Weights of a small transformer language model.
Size: 8 layers, MLP 2304 SwiGLU, 42.5M parameters.
Training: a variant of Adam for these matrices, 846M tokens, 6454 steps.
MLP neurons of a small language model. Each row is named by its layer, matrix (gate and up: input weights) and neuron, and shows model dimensions 240-335. Each number is 128 + 24 x the weight over its row's rms, rounded and kept within 0 to 255. Numbers have three digits each. A neuron's up and down rows have the sign that makes its largest values positive.
A block is one neuron, or neurons of one layer that tend to fire together. Before each block is what it responds to, as a language model described it from the Wikipedia text at the highest values.

Line breaks ending a markdown table header or separator row, just before the first data row; weaker on list-introducing include/includes and mid-word pieces like con(troversy).
L3.gate33:148108068122101157129203140136137140139156131121134112100142101142113123171161181147141080146099140094096119133133107087148097128149160103122077165109142125119142130122105148156121138136113044138111143189112086139098149124114092167113145146141127120154124135125129127097096127175148102107
L3.up33:140110149130115132110145133139115100184128133103132159107175117092154093133143110121127146086142117134093148127130147168147086116155113162123108146157119133106129146145110119161115106100138122110104115132139107112086139137119121192061107130161152125097133154130113172138131126100119121125
L3.gate179:163113125126159148108123118153127145132128104116128111108163140117140157106156120111116121158099126105180147132140130144142107144084142114148138152092163148106133062130124150125078169138123140084121144077153079157133146088116176133129124143131144105149076164151103100144130117122115159155
L3.up179:132152142140176155097109124109133127142131135128126107096155111109106120108132158117124127116121129119146145129104102152157094130099151086095126075106149154083143067181116151090100152181122129112155135128123116173120129107110121140118099176142146105119104121138125144158121125132108129109
L3.gate196:144100147154121109114108119123074086107144113124145165129139148154136102117092095172140184131131128130122097127153109158129115156131105144124134178166172116123138131115100108108120155184175132137150131113129148121102118116126180126147105138149125174136100110122139106128117101174135164115
L3.up196:158113132174097088092082119113105093099156151132122159119107128154088116129105091174155145100127113085116095106170138165103156155131116131092137170142146125157155124156119153138137116145189134145135108138139142138110119141097110105143118139137137132128123122121110102103129105152140168118
L3.gate271:126140148127123127093097131104145120115129148161164122129083121132115153126122108143168100154112107120153138188196123119110140105117071091074123132159137088086127121116100103151126124152119162056147101107153087102141141149154128155144083160147156153139164142163116183151130124173123159165
L3.up271:109122172116130138103097135084091113155164125106112078077118131119114143083129124141165101113152105123174114092127121128160150147123132118127087134128128127119128116146136120123084095157114129110128120164156138096110096107121141159132114145143140128168120159154167108120150090121125122126
L3.gate520:112125133124115138119127151109118061187148131123103151168108149100077094096145187143185134088156113119144132138140142113146125181143101128108121113086159166122123127109121100099168156112143123117073100144146147154152132132152103106122093148127169141088111114095102120174108110101136144137
L3.up520:144107112107120116117139142110152182132169127153121128138144127133115150134126156136150100082140115075143108134142162093146122096131125102112127152161123180181119119156154127125090133117129148076139166088160103106155154127099103156146100114108105118107148119139144108125098110136138150133
L3.gate777:072150133136094128118127151130099137161158133155102148123137122107134115144131127147121145082139110116133105137134142145133147128138098143144136141156134139123134166111113149123131161100146121134098083143148155122124146147105137147124141143139121137105148098137086138135149108150115100129
L3.up777:130136121099143107094140107130115135153123097095091111106129138173134145111134118137141145124109118047167124129077132158117179112098109124181135112140132146147170126116101109134136120119175162113120165160136144070153108084126098158155118138131133106103130134145121117152131170110162081094
L3.gate977:128129164135148132114125123139106153129132086119118129147132103157103143150161150098158119156142116121159091134132098115131138150154153117098111103143162180153146129109130123163156140135136104104157127139137110107127104130122108103108126169111140143164119156149146170130159124117131148073
L3.up977:118100123149133126103073137116146156141060125126154124095130108083143110111158136138135123114142083154142144136119105097130129128094127155172143158143117120108119132143156086108149121155098103118135147082124133110149098140106128123114122113119135138140117118123125103115150112147144115149
L3.gate1007:152137135122135128116110139154094126134137124151089076121141117114116113110127086099124082160124117135123146103185098084129105150149163131122145104131131127094097150122116128151097102150078108142125114126099096160134158153117154128113111122126076116172136160118112123105148144136120128137
L3.up1007:132094146112149154114160142147103150121100128119114075131133142078129117057122116089115084105154139122113128147131168131127097121125110171088150100149113118082124165143160118138114120159115140118157115155132089117099143095157136123093152152146108117140124079093143118094141119155165158135
L3.gate1197:162133147152138069158140120140124109130126116110166120087171168144124166108122140130116120158178123109149125147104139138124186118094111083138109120097147101105109099137143094158122131193161117095114112107132159081107177125094161104159090109160125105146108122090142101141145156136139150140
L3.up1197:131096144146167157077129124156140170151143114144144125124117170093113088100155151141092146178175082126115107125125114136157163123172124112176133128114103130102136152155138122155103121163116167111103154135102097123171151104121121145129112104165115135098105169151139111159124164123126159114
L3.gate1417:143152145120121139111166098135126084131122105086085157138122120131143077136136113105114185148118102136138145122128147116102174099092169144143096147087114102093141137141108130160120125154155101126131116114126131133138173163133157139127137097160152109132156141161118140139154138116170103122
L3.up1417:093129139169119159125140099062103143109115129146104098116090124128102153109150125112114100124121143115109123114178109150139115176124107134132146130126131138127135137147132091140127168112117101132150123169131097079126136134139085130097115171096144114146072089124115124144122117162089125140
L3.gate1485:169124146099189112122129149121124123109079147163129094111135109144132150099155099110128133134134116108159133124135125136136158142155140120067091131109179147117133153142109098125146145146136107106163123109147121112142165109154130113147138144120139159101128161114145116104143151130141150137
L3.up1485:159147135163129095161096103140143083166157105146112161136107078118105134179137129100114131142090117137150138166134091092144093086116122142103142155132135172144124116139152115117161172101110207112122073120120128104103099111089131133104153089146132149087169089150101115133167140106153119113
L3.gate1591:123155125141160142133090125085139075136089153121147090132086121138103138120130114140175149095122076095134129115152127116148109130108115119150141109124197129113134147102135141109144115085094121109143115099128112114152109125147099115148081127167150127116106127110124135149126150146113151135
L3.up1591:122118107145109119098156125122137126164146123092130145155083108096144155146146139146130150176144165130111106118085117143142112168123130130095140144109124094125127150133143150158090136103128087121128139154134150116149149118075122097133187163141155112138101142108093169124125124072142115126
L3.gate1595:155142116138113135131140169132163135127105160160125129091175120142138108143116130162142132140106152137168114176137130144152179174093107115136094151105189110072136136115132081145123136142141117154131103102122111128126120107177118132166168158111121191108106127108169133126176124163162105164
L3.up1595:134111161159121141120107119119121105130097150161157120123136134173131149123161136147115119122161160169141093144110131116155152127144138091145137175145137148134128141124111165111146167129128148157138127182134131156106111160122126147113094124125112086123134138162100116118106093133115118129
L3.gate1995:167123145121116169123181105103103114148129100119119141158124152163124133154097069145142110127165139121151142121144100104158145103129100123112119129106143146144134102136149100110118146130082118116088156130130077108116146152134119120135123134088165181157103131106110136185105145140127123122
L3.up1995:164104142140168142127124132149091145123095129151106149111122093156122110125145112122123120141161134123133117094119111113129124128164158098082117136101151130175138131145120116137132082138135140158105135077132151123153123141116138150169139102089146126157152093131131157126121049130157092125
L3.gate2014:142143138135146115139138116117146092134148105119140073171139130137134166110126125126165118131095117091131146165113130103143145095115132125152133111150174127111124109094089119135130132117104156061132137116146119174074165119128101130144138131122150120145141144150150117150148134159104138150
L3.up2014:137121143144127122089163161149144137136164127136145156135105099095136111168135135111110128110094132151146140137137116123124141125148149107155094129093143139151111119133133088145088124144151143134130144138139134141167117129128125131143123091119116165140121147120109153118200103147067156096
L3.gate2233:175149142089152092166152115149140093113107145148134157124086100163136128125160117153100120127170078121117127106134145104165084121107148126160132136077124138104126131134123108161153115132143147114082168115110131164165150108116164149130153117139159122127105114130134158109174141157154125107
L3.up2233:116181126113075143122168121151171181131089148142131146141134135115144113135119144104110154123105126100085127110128157166117111135157116082120132106135149165150134118183122073136114136132105133144152150164158107105094112128090123119141153157134106130142115172117155107111138120144135136131

Digits beginning or completing the second year of a date range after a dash or "to", as in 2021–22, 1998–2001, 2010 to 2015, plus occasional "the" after "at".
L3.gate3:155148147111080132116132126127096111125112138123122130128146148111145122154131102121148119054161139118151165111169158120162106106134093138109108092114094078124157128140087123105149147117133125166083112138138120144160158114165117150101127118146135104120120077118111154164158132155127137151
L3.up3:116142159121116087132138143146133109096100144178178148144112177131133152133146077109134118125148113115120114118134130115156122147141155124106133142107100108110143134146092136149117141150106109092149135119124166131132104151115120125125122136126090117118111128110136140116165119177122125154
L3.gate457:133129141122136120109116083127113160150112110121107123160138152131164120140147122143128144136089174152082144157165126126148137147145148138136076093103137131154144082087083103138138123115125153101122064141108097107137115147141151164131127104120142178147169159090179096135113156132166120161
L3.up457:131157099137146134139078137168176097138121150141137135140128141117148162110094125150125111122110102159098139121155122151111144149124105118149098121158127132022116123139099108146115111150102123100134132128128145139118160153093121157123157131150127141129128131133099165136157146138164129163
L3.gate462:097135118128119136123107095183149095136171107112106121131161113151155141122125161084142143094128144125122131144120128127097140125144129089146129110158132117156114115113119106096130157111124123073140115136164120093113140115116145153107106125129128183140125115160146110126150144141130166096
L3.up462:164193101106124113139099092121141160126124100155133136079158100107134128117131133159173149110160120165091096115138077103111145099142137167087135101124114121123129133162081114146170116170152143132153129141153132131183102154116125119103152172119077155112121126165099112134118159106094156089
L3.gate618:126141101143149128181106129134134122142143147123128153081106088092157145116107125124132105134111125114107131120223148125136104115149108148142139074116102146111111114158101104132168131129107124068133146092141102118113109133203155156138140089167115105110132114095125105146146140182140132120
L3.up618:121174144099123128152153124149158102107091142162118077126133119106107154130120104135152150152164093120139126116128138117140132122155118107137138139146134122112176127106125124113141170114094136103152145182131115097105130156118137154115094056111184151111148120117121137122140136125115138103
L3.gate678:099182128162110151167113094183132142139096116160089172083158127183152134174142156141135103132138172132063128123114164111111138114114108082140136104087173067124117128149096141158126115164148112151109132160124107102145145127126111138138146113134132181147098107133107132140155145154113158139
L3.up678:128121112149130109166140118114118133130100130098134094143156095142187166134108142080162159137139111147100146133135067161103154141103156128127112133135094130109114123123088198098145141159136149060156074135127140114162125115116161084125134111099147124143171119137097129137108163105116109106
L3.gate684:113110125080114183118153089106127090139111132113162118090142122118134148082113162073158118121096091135130163122102166118092113113111144118142107122130117128101126132127152107118125147127120137124138148094125139120133122139137140098103058109163145122154108107100085094110207107135116105152
L3.up684:149152148095100112124097127096122145118151112182095196116169133153130155123109141096155172074141094165164148131122106094125141088142130155080103160132134111140113091087160150060149117144146137147114110095115152176168157072122136151145130137142138103164098119100124113099146107131175113109
L3.gate847:131132113117083160136143129140088137121100158132147142158108132116141125127114102155101112128102142096109132143095146139098144114124136163110096088151150073110102096146126125102109121148162153138118165148128170061154120115178142165093142113127144136118114086117169133157142169106125165142
L3.up847:120071121126124138099125140159126117136109131078127136146066129099169156087131101114087131135132176124111123148113070164089110099112101090090136114128114137086143105114114147131124131183083141123132140134121111124112119072135145118134113100142126108152169100137170174100121117094164124132
L3.gate895:097113104130087129127107132075118109179134104122114151118152139145158131113126104152148110121137130129102129122134167145086141136148161110082116141135159095146124121088125108139158156139145151104134129100149158131158124143143112145152111147128144152127134151145147147151131128121156123148
L3.up895:180130114136119135120116150112110126148136134128083130117133097154135173124120099117150145177142149137134136146081140132161169114138171119091144151156124113099114097141151126086140105094117144174130130115100146140107152104141094141139119107115122158097146132114152143093104164084130144130
L3.gate907:139160158133098102117137112104123082126094097138102140152152104132126157133136157103136138097144122143087126122116184144130144082093112161172085095143129132159131137123074144083109163115167138119122132131113119108174138138118174105107142119111154130118162119129141121123135122122144135170
L3.up907:107142096112118106109106114121125127131095109162123155135110124135129159145169150091139134156150124111088106132123130140137113159160098151124098101106136134106128076111108185099129148148150116148096146130121148111136148115117109129128153139105082152089165097098163098125162083127115115133
L3.gate1171:122113122110133125142087140109133112130108149131114125138120133136154147138101114111143182141112146144136110132118127123109168117137111104123145136147160109138119098165176121149079131126135098103140102126138164099158133151154145088119159122122114177078145110116081149148099204151141172159
L3.up1171:076116152128143137140129147113129130164123134124162112112141131128098138119143101123085133127183163140134133139113170120141108108118112133165100107130122119145123140114174122099108086118085133115127159106148124098142147148128135098146095103135156136083170109120162123174168153099175105084
L3.gate1321:124137129087134159146102118152125146153100153144106148128139127137160083172128151147170145108130143141156074119133107097151143152131118159115105131116155165131107135082127131139170113136154154116131134127135125121138124102154111106134144101136151165174130112095116124184140128138118134154
L3.up1321:130155129111103124131119112127092090096093132111143130093143156166176096144123111139137146141151131131120133097159128158098099134134095131170141101136144155114129138142139148132123096133187116160161091120134151112131141114144122081134131125150132114142144137097119084143145117180096150099
L3.gate1375:129114100094123129144098141091090140139114154142091124126141115058115079141141099098152142138108093152137128134118129105149131106113101123131090111151167106117134136080125097141107129112162145114084107123129101155126117138182100119138137099120146163116130106146117127166114144089161092177
L3.up1375:100180102137145119132111150154102129139135147129170145140184153114110111153149108101103134155124139125121141117162096139110109110133125108156187122094117139130121175162135120128136146120161137133144126127123104146116087123151129102131137107144051103148141131098132095137109122111152108154
L3.gate1394:130117143139140114137101129098083125144131123128132171102126092100167083177105133142102140113100144150093159126133154123117105150118110156090166115104154090124122125097121092133092156158082093142118127113127133099170147157126119101145122121132111153119120124088114172165106123129131150159
L3.up1394:146151113123112129127156117139140105190137133140156153194109094145146123135130139138145094135139140148156133151110141117148160114142149134119135128133133100151116089112130138115102136110146147102138123145142168085098126129127131130150161133190131127113167096175164142087110136104154114136
L3.gate1491:104131143102115162131137140112115121131142151127166142177156122120138103119124137139108159106166130097165128129160134138148121083165145103138095153135118146125096117134117133157137148119156131081117134082135127164115113119109149140106125090157110157113115092115107139116164125124163080134
L3.up1491:119075121135095117123139156093141123146117105124094148058129116151142163084144103100127153089179116174119101101102157106086141123122119146123107130155118092119144153088119115118110145113133177116139125125137118116133144143150116131117143150143173126189115155121142170151138068138103141152
L3.gate1665:089138106132121158098139110132140066093098085147118104123138135109138130132134143145117104118087149142118084104086143152106156128133171120137093123125161141142143137132106166105149137132133162128060147111130104137167118117136118111105154132151134134160118122091110140175137159143154110119
L3.up1665:099142073054103147114160173144133136105123133116144157110166147163132172200162128123124134148101122093106083114107112124098148098153146107141134109160179120097125107144146096089132075177119130129124107152105126163068097152140114112123158127134139109132127160120121160144124137164116160113
L3.gate2268:165120139120079101113113124092122100124169099092149146139147111114150102141142075134118112119127114135094126090150122132200156108145121139090085147121146135108113147121136139120143119143118141130097110119130158116108141151147124151123131096094164124151134166151093122112138172137178127183
L3.up2268:175103104129139112121138105108171128131102136138153128119113073123118161128142112116166090113134158138122124141121116155157135145163116146150119160163119071116123154113132106127151164124147119142165129100129151151116123108146136165158147135173119135134153150127146073132138170090127176148

Digit tokens inside the second year of season ranges like 2021–22, 1998–99, 1988-89, mostly in sports tables, plus some mid-word fragments.
L4.gate1149:137136091133080157150114078118111119132154127117173153146185125106149140126108138126168108151099175159125116079117142148134146131111147112117156071130132143145110139114123152151134134130179109127136128146135135091148114130137134183129097155080138148162132133111130135125111153080145129150
L4.up1149:113141161133108100131101142160107105122118113097140120133136158150108144121110126102155146113163128150144129108151103150135128143159157149103117161151121109123108150146159125134114144152152129115152111133153116125109129114121145176132138163132120109121160127167098134095127110149126147122

Line break right after a markdown table's |---|---| separator row, especially election results tables; weaker on digits inside table cells and dates.
L2.gate1280:156104129095145137102130152096107145146120130150122110093139168108131155084145109102153174137174178152160136139142131161119128159141099076120157168119139106115116108122154139135163084116113171136113134097162146101086131135115136106177150149163132110137094137128128149111141166125137103126
L2.up1280:117186117115163113099153154114118110116114145092113134142131149104147122110134093160141090115165131103158123114184167095174107162146114124086136124137167133105156154110136169168147129137122132160145148137140112099118121104101113106110087129122162133132137115152099132144120121147119123127
L2.gate1300:142122116085124094128171099130138113119092133113138119153093105093176139116131078117157125085129100133145150095113148104123148132126134146126134116174170079144140163144113147142130107132100122109104149131130131105141107123139133157148092109082148164204112085156123104128103123149169096167
L2.up1300:113135151114128104104183078135149091091125147123147113155105074114140143140122087085129141111121119110188096088120154140117163138133107139107123102176152117143110115174127092143173113101150126125096107133115084174161114091145099101088101129117146114149128068156111097118170110113110121116
L2.gate1533:108158119129144141170102113104106129143103161095157139124143143102142108102108101093138127145092138140110143133122143107145132129133110067098159117109151113152122104129117122112124102133098137154144142129149124098117096177143141142152129091127128149074145122160130163140128149127163125116
L2.up1533:123212130134107172111145137083163156122151138160144130105149150123112171076122124124113137131125139178133153122114135138128149137115097109156141131141149132097147121165140170126158138120084124129128109115152138129130089154120140135195122131124127180125119176109101117162165124111112151136
L2.gate1706:115139168088143137140154098123117142143100146195123119085165135123139102123126141143157116120169128110156179143192111172174126174123139157145136105109142102133110093134128082153085098120097110144156127138122082165075099097104107145154146162159155142097139117154129110096114112168114132130
L2.up1706:081115143119105117107135117149086119133142135112090131114144101125135127123125134116153163117147101109170113113157112098112138147121136076132119119128155147098122121085165115148105124135121139140178137138121150097106082104113165156095136149143116131126134142160120156132089107088155133129

Line breaks ending a row of a pipe-delimited table (rosters, results, stats), usually after a closing |; also breaks in dash-list entries.
L4.gate1623:103150105136172095124145148124141161126111154133160106106152118105104135153122104071090140107102166132143120140160083115113118131071119110136099112125176129081129124154135091146106167136111103138140133111139099136110125098175146154135142127118153117143111146125114106148113127124102103104
L4.up1623:138141159120169138074138104100117137135146134151126151091106133113144107100121097163111151074139137075125160077122153119183090146080137165147150126147139121151112099121103087082116073136168121124126127103168122119109147130149147217098110072098177131128138166121126120098134107136146129156

Digits of numbers, mainly the first digit of abbreviated or second years after an apostrophe or en dash, as in '90s, 1992–97, 2021–2022.
L2.gate194:098136153077141167169066159092103102126121088126172135134131147113140130139100145120151137157135151108109117109130125131163130104117128102166151127149160133109102101098149124129144175149097138118100139176164185072136158107084153106133117111142108118165117168111152149116120118140128116119
L2.up194:094089161143093144120135108126121137085126076110155141106141134105119174158095166089068099169174176117118108140115126140184152141080113138140139106161120084132148135124191130111120146154126176085144113156136111099150140066137114107121138131124126106153111146140092147109141142127142120138
L2.gate1332:141152136122152114082135119124110139114115164131132121124162120133121167122124174122122147116127133175149125153106135139123109096105162134106128165128094132099091120128102158169125136155148118121120117149144091104164118125117153113059104155144146136082145120147110146135110139143150160141
L2.up1332:111129159094168123156097137178093162155044135132142117129127133152117105153115126120142114127098132153142156098139126149128132113120128133147162133161110119153118133163128114064153161140117186163191128130135094188172154129113160125138102102139150123115159122128115126147106127159103126112
L2.gate2102:117128173102128129194128146098123117147105165137140106130131158126160145133143136118099115110089126094114141107161136165144085131121102103129116081088119112108098078145126118136123119113122151156119127171137108071113131103109147178119107145138152111154151088076147146169159150133106095149
L2.up2102:174132124130109128154098168136093105133086109127119148143131107110147139182118112131144147136130090109087158129163117123150086117146144131144145160130112121128130124131143134111117175127122170146134152136142101119143181108132140135093104130088118128088160156115134157185125144126118106092
L2.gate2264:108137139100130153136134135137100088082104123174146138133110131119107110145135117146121118142122132141159165120144091117168113121102142113127137137164158133096097110175126078137121127141128138116138134124112113109108144126138139128110114119115107134211129107098158143109118092144125186119
L2.up2264:099119101103184102096122116132148139096125113138150105110137122143130124156115145095131118138093092105153096128165129129120113137146102133163116127180150128099134122156131101102163093132143113088108089167124115144121144097157159116103125176183136123120187113092179123151144124155142142118

The second newline of a blank line after a sentence-ending period in Wikipedia articles, just before a new paragraph, heading (==Career==), or table.
L2.gate595:150121134099087155124131113161074118141099118155158091139132143120131097158138130104099135101109128089122129070117143092138171151156143095110131139124157146134127147114095100142129147123141128114169093132141164097144097168126132100156146163148122086147140118148162134128111124141150094124
L2.up595:110092145084131107151139094145146115142148144092138137151169137144120109182123201169122151110120104092134133102144105079115101124095146128151126149133141137147141109145122112061096136145123142132128143107126087124135087125183124086166122081167125133137156150125168136079122149145151136115
L2.gate867:112129085094091116153118145140089100170121174131150112110117160169168083105116167145121137130134122090135114089137147157101145131144093122128116133148156120114146106136098137125115067129145119119187102132149126090160096119135090138126111120118105149140136142131117122119100149127108127148
L2.up867:112082135111143131124167155096164156176119133142111154147164139152159131103129076162127139193110119121113095148108163082110109150130089095159120137093158146143115095109085092124096120147143140123122131163159108126143092118120106127091137090077134122136127106126151117128101163079099122140
L2.gate1675:152126151111146094118113135136133115142152089145122124133117120118120118102119115128114117146125159128163112102139111164156129087144124123132128119124106154155107148124101181115087092137097101146133138159143090080155116132126168109130141127136159096109150171124119145104156132172084155157
L2.up1675:180125092101154122106130125118130086154149130100141165128145121131135133049153143158099131109079127117116098092186156111124157133118111145119077131129132131132130121135140110116150117137106123110152119152120110115121155145155142116166162118143153159131122110080150106130158147128124164169
L2.gate2302:143120184144146130177117181096106153151105103106144120120121168130119115140097145123096103091111108109132093137153154081083183107106137112149097094086147109112116144131132128127140122130131106149132150098136097125147095183109131151160129118120117144117137128180099144152147153123108136161
L2.up2302:128140131093084103130170167114115129082104105146139117113146181158105112122152123148121100138122105113110076106159093120122147165116126105150128125127155140153159109124107130135122113148093122128129107117127128137127146150121059094159152114133140111152133096101108133128160122171078124130

Line breaks right after a paragraph's final period or a closing == of section headings, such as ==Schedule== or ==Legacy==; weaker on civic nouns like Republic, town, state.
L4.gate2144:103161114063116126143136160109148137099141176141139128116165123161137131173122096160113138084155134149104134111148119137127126091136142118145144117139100115133160118128085093169170111144115096147131148151087124121152114103126114159158130116109182145133114100138149181176198142127131120147
L4.up2144:098183147166156112099116162118137139075137178125122106144121104187146151110097108113097156168149145089098119153149045108145123140127075123108111101125159121099177123171137185131130136139108106099169124121072123137142150134130068107107127129092136119118117131126155172137126110108098139144

Second newline of a blank line between Wikipedia blocks, before headings or new paragraphs, e.g. after a short description or a lead sentence.
L3.gate224:135126155129084157110151117113136089126111088109118096119120120166138121117129118132168110114129109116151161121122147139121182125139124142189103119094158119106135115097062140133125133120094185177150095100116124159146127116158153155121144163148131101149120123134109122141142126118114130121
L3.up224:112107139141150126135070146130128161125122096141108139111166127110120121139137156146156118135110125137161168130126125149136161115156088094194152096088144139143136057160164140115137135118136123101142129117146141128141082108150146099134143147138118124147140111096136152092131144123075135112
L3.gate312:170092135117199118102136103112124152101115160114159116112165165139131148132148115117135093141157122088106129117139095149083150127077167121128111152160146124115155136099136094152140100134155097153125104164146131142130176164123135126121105127134107139137157120143092081095128147113153111116
L3.up312:070074150133185148106154146147118120097133127118173101131117132159116117154067100130151152078130119122101130131152083169135182120110110166130128128148126180133121199130125103166104131135147158122172109093135096132155110144107138129149101083075115127112121156125102097130152132107129118083
L3.gate603:126078120152160126125123128143122116097127147114169166117122144137157095138123152147093112145164116102178115103153141128118116131082156114128103152111164113092137133123128100117163160159143101132124114093142113174160110186101145126141118109148116114141137094117118130121149122101122134130
L3.up603:150149120099103088131125115172106121139114171155129158140130130166123155116116130116078148121127093129167119144141116131136102108092088121181121153163124154134133135131141118130133148152166120053155137109141156136142129136146122165151106090101112178090150145158123116137158113135133120095
L3.gate609:061154140163116127145123144134091142119132130140163132163152124164128104127121149141131150188130116118093129163146125090140090109128098100142136126129131159121106102149131109076135151167142122105120126128140118127126142139152130166124115107158147156134093146116109149118186147152098160104
L3.up609:106113164102139174129120127148159177077162169150138114168127108155109113133143105140145120102147130098142097124130116131098116133115109082151133104103111133124166093119115108124149088133138114139128113142138147129135123101127128150150188102092127152143099137133135094101149093112124100116
L3.gate900:091134097124123146109097108139076124134133137099122161114140137128150136163140107145141169146097138137123151169143139108159136136118132096140073155086119087081130118140117082099081156148133070130117148107150105111124121124175167138137097111139146170137135158137154135139165112137100132156
L3.up900:106142071093149155096104142141142120063138140129129161138118170105126123137128105168131119149096141131123143175188141148143107142122136086159090143090111090117156128145096106137118119105118108141118145106144075132131101152158097094129070120109137148144125189136145106112169097146108162138
L3.gate1074:114125111119117123117112120113124091115134078137165142145112110141154152129124104136157116109095106106094134185112134168140123100156106125094146131139138131115136111137111119124145179140115133105096116174117147136126148160121126152127085115126117108122119138132133162107168147201143131163
L3.up1074:114092119159098157111107066141095112150128127175104114122104165129154166107108137106108147126158113086159132126116154134118104089122111148109124100128140118113129161113111133177115116157095110127114134143140166096132115103106138143134112116104127139129106101115164134137135125140112130142
L3.gate1100:156101100096154117189080122136152137175121077155095109159104116117161135143153140130165152154102110143134091074114094149164134164118108160155092179142145172116114120138158133121130072147162117145153176108143130147107118133152134148125162084165120165133086151148163116113140150107116145173
L3.up1100:086090128094130142122175137144151127133077154130109115137135138170128132098135144156141111153168108156121087101119112092164164106153091127158130166134121150161128168114087167118131127082107097090143143126136099129091118150153122150080127124118128129156122150104151104125086184114094102159
L3.gate1280:138149119119125141080126133096139108149120129146141089137121135150135133128101071128104097105149132108153141123097109134144115130104126136139125123157117104133127149114123120111132108125103075159130137131140092094157122120118168163126119137101121177126131118164125139120129152167117135097
L3.up1280:119116095104172119117147120108105082169141061148116104121091120112136118152072124142114158148127162113120137097120108135151122141098132119140156101135110178144132158132112117116149182102150132124147094156122135149161136121073138105166148114134133135133144088106105110084140096095105095137
L3.gate1364:109125145122137181151129138084143088133153163136177131131085138161114094130159088146159117141137124088084099110120142107127140129171147108169121139117129109076156180120137132127113130146117124144162126128121143109173146196115113118108130147150098139145146113116120135139166118164085130168
L3.up1364:135112139111170126115112137144122130083150125172145136145114135151139101146081122129124151114103158094126114119141088123130134116137107144151155081121119164159147095104120136107084131102086168139098142140126108112120135136154138096140112121087135122152119077113137152134112117155077144158
L3.gate1412:134107137103152162129105114101132120096102112137163101158137148124160140146124114151107118125148136144133069092125141114143160111096129140097143102144169142123154103108101129142115130133148133153130131126137100150192181137097154102156146147141171107186142083151131123139083111106142145122
L3.up1412:085135158066104098148140138058119143093100163151152092146134117143143109091094121164098128133141113098148089136113132098132155127176083122096132116173150150173122145122112092128161129135127146098147122130125136169121155100096116125139119161105085102137149081127120110115126115135157132140
L3.gate1631:091161095137155083140135139113171148120111141125145146162141154164134135118142109139114153148110130107119096091127174113134184111145111088137119117148158108137136158122104101115154096152135093112186096093137106087154116122117137117116150124153109162118131159100150125145129145146089158135
L3.up1631:135143093141128061087152124163144119153081141137146115171131183151176107107107107135100139122123135118132071124153153081071180130136124098102136080135138131148132141110098123109122108149131177122125125123140131131170132114106134138139116104107114084115157154082134136135106165127075142145
L3.gate1728:090122058085148095153102132098103124143120122150156134157179149201101160180158121127079127152117147104145140111145120119148124117117136084141095115113160162164135162135102110151101115157140107126086165111140123146144136147167116109143128123130146106085089172091143141116098133114125094161
L3.up1728:179123101102145127081114106163118094126124177081102140171136169169091166098138164137088088118126121097136133104109051172085129098139114091142108098136101101102141141131114163111123140130137121112099146120118137136171113129181142182152152104153124097127150191085163107132121143125122129093
L3.gate1810:116145094109063092108127139116120136127121124110100149089141111149161102125093171161106159128135151115197115090161148091078176122132118127130110137092157160158135106115074071152136104134153126154141128123148165123128104141130171093170147154108105146149128125121113125118123140135150150118
L3.up1810:127144099153097066111119164139112136088181124125086108129140125144132094153125164173079183121131153119164116112125139128127126122129123143119079132076135176153126128124122097151144106151165093118150134137145157125126048126133107116147165137141097134103140159100079095113126138117117127132
L3.gate2077:111088132128148170149111127110097170124151111153121130107126147100143092160151157148147131107114137105103141136142160113168132144166110162120110117093132152125114118148120097169140154182107087138123131130120158109094091193099098150082093134087080211149078165122114143130144091125099118097
L3.up2077:118139111156131096115159130165156129126133155139114158085120124126101097134171131124121134149170182183103115118169155152112127107127173127111141175107100118139129118174128140124147163131156124113138166130147137096158113052138128078051108141128164109140163128121140127130182119107111151116
L3.gate2097:125151137148184131145192133120137119137134149143135128138106139110102102157167128145122112124160111130133098110138179114120184167151128131095097138106137115143143136132105102148129102152084096138114120160137134075156157126144080147108124143084157143131105157154134145112123190176103102134
L3.up2097:151152120136120159128138123120088119133099143149140169135122108123144073111124128193122126150122110146124107129139142112191086139126134140142152153122110185109129098190140095125138145148100092090132097108124157144101129101078127107032134089139145175114130110139131122120116103126132119121
L3.gate2135:135119133078123124141103111145123168123075133146138133111140137151148132182116155182122134172148120102129107093143089149125151137121075131172128122096126136097103080184102098148109085208110107116108149117110133124151145117171121143116099108151163120093098148106129100111127135149134115162
L3.up2135:094130093143113133131075072135153136154088152148125144119156099120129100140136157134113169111143142153110117165087091134136112176154094160138127113109126110123139136143113115106140129147116110149111138153125109152134112126110113117156113168155136163131139125173123116162120085156131119153